python train.py --vocab_size=8192 --norm_place="pre" --attn_scale=0.125 --init_std_qkv=0.0281 --warmup_steps=298
MLP neurons of a small language model. Each row is named by its layer, matrix (down: output weights) and neuron, and shows model dimensions 32-127. Each number is 128 + 24 x the weight over its row's rms, rounded and kept within 0 to 255. Numbers have three digits each. A neuron's up and down rows have the sign that makes its largest values positive.
After each neuron's rows, "fires before" lists the tokens most often just after its 100 highest values on Wikipedia text that the model never trained on. A number after a token or word is its count.

L4.down472:179113123139125091112125093122121122101139128120140126163101124075140068096082144120152131128120115125112135121148137091125136090125111150131128148166119134121123069098167109121150132126178121125121084140121096135092135143104141111173081124103114140096156137112164102162149149136145166136
fires before: ":" 19, " in" 19, " on" 9, " by" 8, " that" 4

L6.down229:132140093104142164118121114168142132100159148128134142140094135115162133171080166109123144138138063122131112113124096137126154144150104152098150135102114153165145091106121159155112141146100135087101113126125125116107123128096142114127132121102154103130088121161136137119153145158106135148
fires before: "-" 79, "\n" 10, "7" 5

L4.down533:048122166136135127091095145129150108094143124136121120108104137074134106148116123161114134123123106120054108135124100123054152172104092122095133128093111139119137135141127102123106143176116145114143135125146124136132167116081142130141129085126162125101107112113147167105123118142107112141
fires before: " |" 19, ":" 17, " (" 11, " " 4, " —" 4

L4.down65:093139125091155100126164154155122133114125115136097160076160076069083135096142128142100107131125077129080102139157155106152112122130134111094174119133130112173105138127109119149106112126144147147094125140158131099167099148098193136147107132156136134136085136128104132147103140148167115153
fires before: " |" 51, "." 4, "," 4

L4.down394:121075081128171139116140108133135134137121127137138173134139143132121103085126095091151161096130130132132092149122126107143086156142094128163106110134140075086114127122083173168067143101127121128169126111111110136092106095081129142127111084146110129153104111145092156140143110092110132113
fires before: " |" 44, ":" 33, " votes" 8

L6.down634:105137152151151124120086154117108130149129134107109119129079131098088150151103108122168114128104084130108099122149073150134165130122145142111139153147104170134150114138155114111153111115139149179126139098131152130098088116184116129123155083134159148117168153144124137110130172116167110142
fires before: " " 57, " the" 10

L4.down244:127115141119120094126141158167157113126093119113107118118099169114110069118148146123152152122151125157147115136113142143148164153132108127082185164150150122108169154122106130141120115138131156081113128136091144097132155153122138159177123165098128126128131129164164138096119092165109167135
fires before: "9" 19, "1" 18, "8" 12, "7" 10, "6" 9, "2" 9

L4.down447:123110112117138115125126101104097109148143141138140109150093092041129104126096116139129161139136069109134097122147120098127141141111132169090107145131138117142078170122131128131137144129154176152120138137131151102121133124069093096148096124109121096128149117115137119148117131119152097119
fires before: "s" 19, "ed" 15, "d" 12, "e" 8, "es" 7, "ing" 6

L4.down634:131150106121147149125131153094138147134137127119128136102130097152138169119148102102110134134080146136146143098116147148135128186152156121107107110121126110144075104094106116179154105137140100180153126133123135156088109123170107177120187145100080110063137126156144125155113139077111148124
fires before: "9" 59, "8" 4, " " 4, "s" 4

L6.down38:127101133108164156096164077125146118133151134106160097152123158158106152113096118177122159091119128169084110137101140147107132110135108155152153126125138099186170099167138120129141151082172137116104157141086140102121139155138111165155145144152148146130126122117123149159132110134121102090
fires before: "7" 36, "8" 31, "6" 13, "9" 8

L4.down541:104127163126146120163130124091156133164117105134193116097141111131099136114128130118138124128154150135099107131131124121109147134151169155118176162129123113147144132122119165124113134168139116123086135116092140163087142120091144130156086137133175123115154126146126147100144148115088088148
fires before: "2" 47, "0" 25, "1" 21

L6.down626:070137169144130088125115086123154124137148134112152162119129168126158116114131132138132100140123144155157162129110134140134140083130165100115133161145150107135144114150129118086106138104119146089173114139123140110128131127100135157118124131147094087080155140087142125131093085110112154121
fires before: "s" 94

L4.down370:150129151097145131101128111104147096116101158147115100123168157084152113134117138142107092159114154136117141103110098164090123118129127078159122084107130122123158144110104111109128130149129136125089124185128144136129190090156096121140151138087169138142152135119162157139138138146109112125
fires before: "1" 36, "2" 32, "0" 31

L6.down13:101131161101104152135139145144132133149122165165120158131158137095119121132088125171132096097111145137166131124131109150098144133132129164090133083140128079133146122131135125163123135113134122133130113103194127142135104141044144111131133139144089115155109152123138107137109112162143150100
fires before: "\n" 97

L4.down177:059119136128094118131118123140141116121141141115154128108143094145122148129100140118129135165095111122168154130116143093118168121124122166134174136148124096146116123126158147122123137145123132136167111137172108147122118155231075107157058156140178120140122131119139136103155153150139112096
fires before: " |" 19, "." 17, "1" 14, "0" 12, "5" 8, "4" 7

L4.down621:111100149139157167121196114150136109103148108118172191142110153141129158134132139092101079176097138118122158156107174106100150114111123119125094122119152132157152150102100147095103149169088122137149114149162151119122151106178083115136105134094150093144126145119105166134099131131123115141
fires before: "2" 19, "0" 16, "1" 16, "9" 10, "==" 5, "8" 5

L6.down54:184136148108134120105129097100151089111091115144135132139144124130124138139146125115118134100127111113140091143115104090145114148150128068122105115148142134126122154105105097086126168111150137133092087142130161123110131091192143164132145139100133092137114120114179172163138121132127128082
fires before: "9" 95, "0" 4

L6.down153:104141111144118115114097148133117158155130092168155093142093100180146118111104162122055114160121142151108132128132130134104115175112146141140124124108126119124102178178132142153135124126118133142143146154113126116166150160184124100116128148095127086149149131125198111125093139159103094110
fires before: "0" 37, "1" 17, "re" 6

L4.down506:138106129144099094113128091088144141144136102135106132088115131146102149120096155081091135132118125101148101123103138146127094114136151097150160128119127115144154156100135099142122087099107108159123153111073162114097084127136110086137136107128131071121110120135165107137086118131150126079
fires before: " |" 35, "%" 21, "0" 5, "\n" 5, ")" 4

L6.down296:129145142128134087132120136156112138085130132140141137072142133088083111126169119134112137082105102120112101114132166115173143154116139153140172109146107143141125158141105132120117121112095100082102146145158161126122095100088115120135119131148074166133145097117124112116104122133125179139
fires before: ":" 57, " |" 12, "s" 6, "–" 6

L4.down198:086121139162149125108128099121120111123125154126129182148144145100158119132103115133169152107134104130112102138133108130158105110132085138143148137122136166107168152097143169171096150147095126126149123152160147119123089107059160143113114145120111131124108103116132129137130100138116131133
fires before: ":" 51, "s" 13, " |" 12, "\n" 12, " votes" 8

L4.down438:108099131151124125110149108138129078131123109143129105125139130215150137147083125143105185138141126111124115142126076103115116152130115158111137091113124145128176130153156143127114178152164134105139123161141145105107141105202086136118094117107134145083169123110112110139114109117132122129
fires before: "." 27, "0" 16, ":" 7, " |" 7, ")" 6, "5" 5

L6.down275:082085123130175158162154171116152137111153113161163106165106111126157145135143135139100136129100122164121142128118141135094069081121161130109117178103138167138123115138130080141137129126126137115166158087134150138130120153127174149128121165151149110126134092077130108138108128136168125123
fires before: " " 40, " Candidate" 11, ":" 9, "s" 7, " of" 5

L4.down202:143146095108093107070133132115103127112131089144107176144121118044131163124144118132142099132119124135074125128116155116143110120143107125118143149111151143181124105139134136114132138139158132129115120125159110137144118125081161140103131114120146145094131130117100144126107128114135158106
fires before: "0" 64, "1" 8, "9" 8, "8" 5, "2" 4

L6.down480:069129150129096154136124121089096147137113146111114137175131069113160122144151115134135136088133115134110092145102115120151162166141119116129106112134104126140125122124147141143142142093132101140127104130100124107097085153129145150137141125079134164103179159115147116093184114143086133128
fires before: " " 57, " |" 10, " UTC" 4

L4.down115:145100098102157161101115154119124126107094129160114129127085144111167164111102108137125095092136137119118111144139126167153101152150124159084082140117139123182175140155155164106142182148148178078125106112133101123126132136092103168103106113142167139101153093118119115166076120175121113129
fires before: " |" 26, " " 10, " /" 7, ":" 7, " and" 6, " Released" 5

L4.down553:121117140141142112124111111131101131118120124124102151164122125157138146109135168129111131152200123131203135133093140120171084144041144105116105112141123101110122123147118106114128137123115130116150162161113147152145099142156139130130122155149141134089080124153145105139158123138116120120
fires before: "." 20, ")" 15, "″" 15

L4.down137:164076111125137125118086130150127101116142100132154108113136128085157187152139148139127131145106115138107140117156119118120138117092173114102121161127151150113157134165089086101110085149146159118124119095098159130166132066067148125097127117136135156124115119124098130128144131169153113154
fires before: "s" 50, " |" 10, " of" 5

L6.down596:124150111136141154128142129160133097088132134097110156098095142046099093105155122142178108110134137161123157172171110113095137110144099146109133102127120111127115136144152135208083170139126120133134120107145115144130134110071164099126119108158098166113133127118104143114096114137137177119
fires before: "\n" 89, "|" 9

L4.down250:090127093109122166127109133082090164103156156115122143129109121127135128121137096156139140146117153131130130078178082130118132121176109125135133117100115154097134145121138165164130107132131108151104115108140106109127101127082168135161125117140126104107156134134152122138109151089104112106
fires before: " " 50, "," 9, "." 5, " and" 4, " to" 4

L6.down97:116143109090093172145127131119138143144132102064130126138169145060101114127161152116128115127168149108115089087083092107109160121102123107138151099140155118136110106127094102169124136116164121113147114097166117171106101090113115173138121116153125103151104129095129163082136129140130112137
fires before: "0" 70, "," 6, "." 5, "1" 4

L4.down223:143118110198127117131144142126120130137122121154161181134122142118124116106118124148155139150140114104129133141144167128118055138117113094121151111143142117120164129118122134140113173162118107077064160130143118126101107137039167146115144139137093112143120103127112124171119114153133137182
fires before: "\n" 30, " |" 9, "W" 9, "s" 7, "---|---|---|---|" 6, "N" 6

L6.down71:139083149124168183111140137156144145108086138126157129165148145088141157127169149135132144100102137120165107133088091155116127110131099123103092152135148133162132089179118114134123130134134123148111145108154119153096145127064079121159132092130130142106105110109121128102144128133103099130
fires before: "2" 14, "9" 14, "0" 12, "7" 11, "6" 11

L6.down409:130152126116118150122171133137161139101124136142140148105142102094135154135119134180135122087167151151143168134127135088132074134151063128080175116149141091126116135090157172149081130117082122141116138143131132143110155145059179096113091128124160130136121062108134122141114135121112152083
fires before: "\n" 98

L4.down33:121156174141120120136086156084176123109162141156161128092109104081123107173094118108098128149097119104072137142103131118115139130136122147138156166158132136141122118103127114143130148104115130125110109105123112166135154108120135158139146122145115123143124127116145140164156138093105088124
fires before: "2" 78, "1" 22

L4.down339:114098158090122106135147147130178131128131125097097127122144087077136113175124145086149121119118117122103096122137118122094162162153097169095134127113082181091110131115121113104117117159136144104136133134113125108149173152065139089103157146128139123126145143106096154067128120126145101097
fires before: "-" 37, "\n" 20, "2" 6, "1" 5, "FRA" 5

L4.down103:125074127168126094096161047138157143109126135144127093091139120078131153108145160092105114142157117107148136118179133152114158129135149124103102090108142068096159122090146103133131153127151140166117150164103123140142129125077143108118131139096144148164107145081141124086117158147140115093
fires before: " |" 36, ")" 11, " in" 5, " km" 4, "%" 4

L4.down419:131099140133139147139176150158152115102111118137124141088132122051153117155098134159123149139149101130106131181122080126106145116161107149099143151095122161141127144158109144153125138121114155127143155130130114120099150110025113139125151105110124111127104138132144156114137121101126112121
fires before: "-" 18, "1" 14, " a" 9, ":" 5, " in" 5, "\n" 5

L4.down178:087128135142178170110143139155126085081139114126154155112143160032098112116129161086107130109114121130130105110142130138136146113098159119183120135141137137169154166137130133132161140158130123147123092119114109123156196110123095123091094110133117108130133147137117077126111098095143156129
fires before: "0" 36, "1" 28, "2" 21, "." 4

L6.down175:135139091125100106118117163102128144094084121136142144085116174147082111158146076133139103104111120129155157101135171099118117130113112128134097103097104146135107100134127160179121114140152076138150180108166105123077135116169123139094102121146170140137134118124120112128103159156135140111
fires before: " |" 71, "," 8, "\n" 5, " ft" 4, "." 4

L4.down55:172140110153100162102125151122119121106120105156137139078063127124122142091168096143130107128131127134156119055147113122137110104145114129101133100108160127154153142121144147114117133114116121144096148085165111098122175113073163129077110128095119125122127095100117114127106129140134145188
fires before: " as" 41, " to" 6, " for" 5, "\n" 4

L6.down614:147099091100131127126162136144151108162106160118145110081125169082113146112153130098166133128152053159114139130117125131126142109143157125133095114123123092110117153142126070165127153102123136137115097132129183117104103136132134106118134117148158159128079120139098140098155138157131121145
fires before: " |" 39, "." 34

L4.down638:164094160146126104092155115135105121120113128142123119125133122056112141111103090076144095096068133088124105120150138140147078110144113149094122104131158121133164147082129136189139134175137143111122104110131144110118105141056139133122108130129096137103147128150131140119097114131145128118
fires before: "\n" 46, " " 40

L4.down275:121132111110148095163150111118149114099115084148097095123130137099128124137085145097101139118074106145157143143099127128117132114142119106119092154093140156104121095113067122125174123159128106152148146126133129176139119120073101114132100113123154120128139105140114147123152116124150104122
fires before: "9" 38, "8" 16, "0" 12, "4" 7, "3" 5

L4.down277:155112153118150113132083123114105127088123169173126129112109090086184116130028091117134156130114109134106118140133110137106113088130148152128110106125101109092126112116163137144138128142168104161146142145108137147117110141087129149143105115137141140138117124124139150111171138151120126148
fires before: "\n" 51, " is" 13

L4.down247:122100169106128118122114143166122151119113148117155136145159116114086143130107101101141122128104108151110137150131143162130036125122111110106156139089123136145152129111094127061138147146098125121097104109116134104119105122143084133169118131116159132116101102142106108091107150157149145140
fires before: "0" 45, " |" 19, "5" 8, " p" 5, ":" 5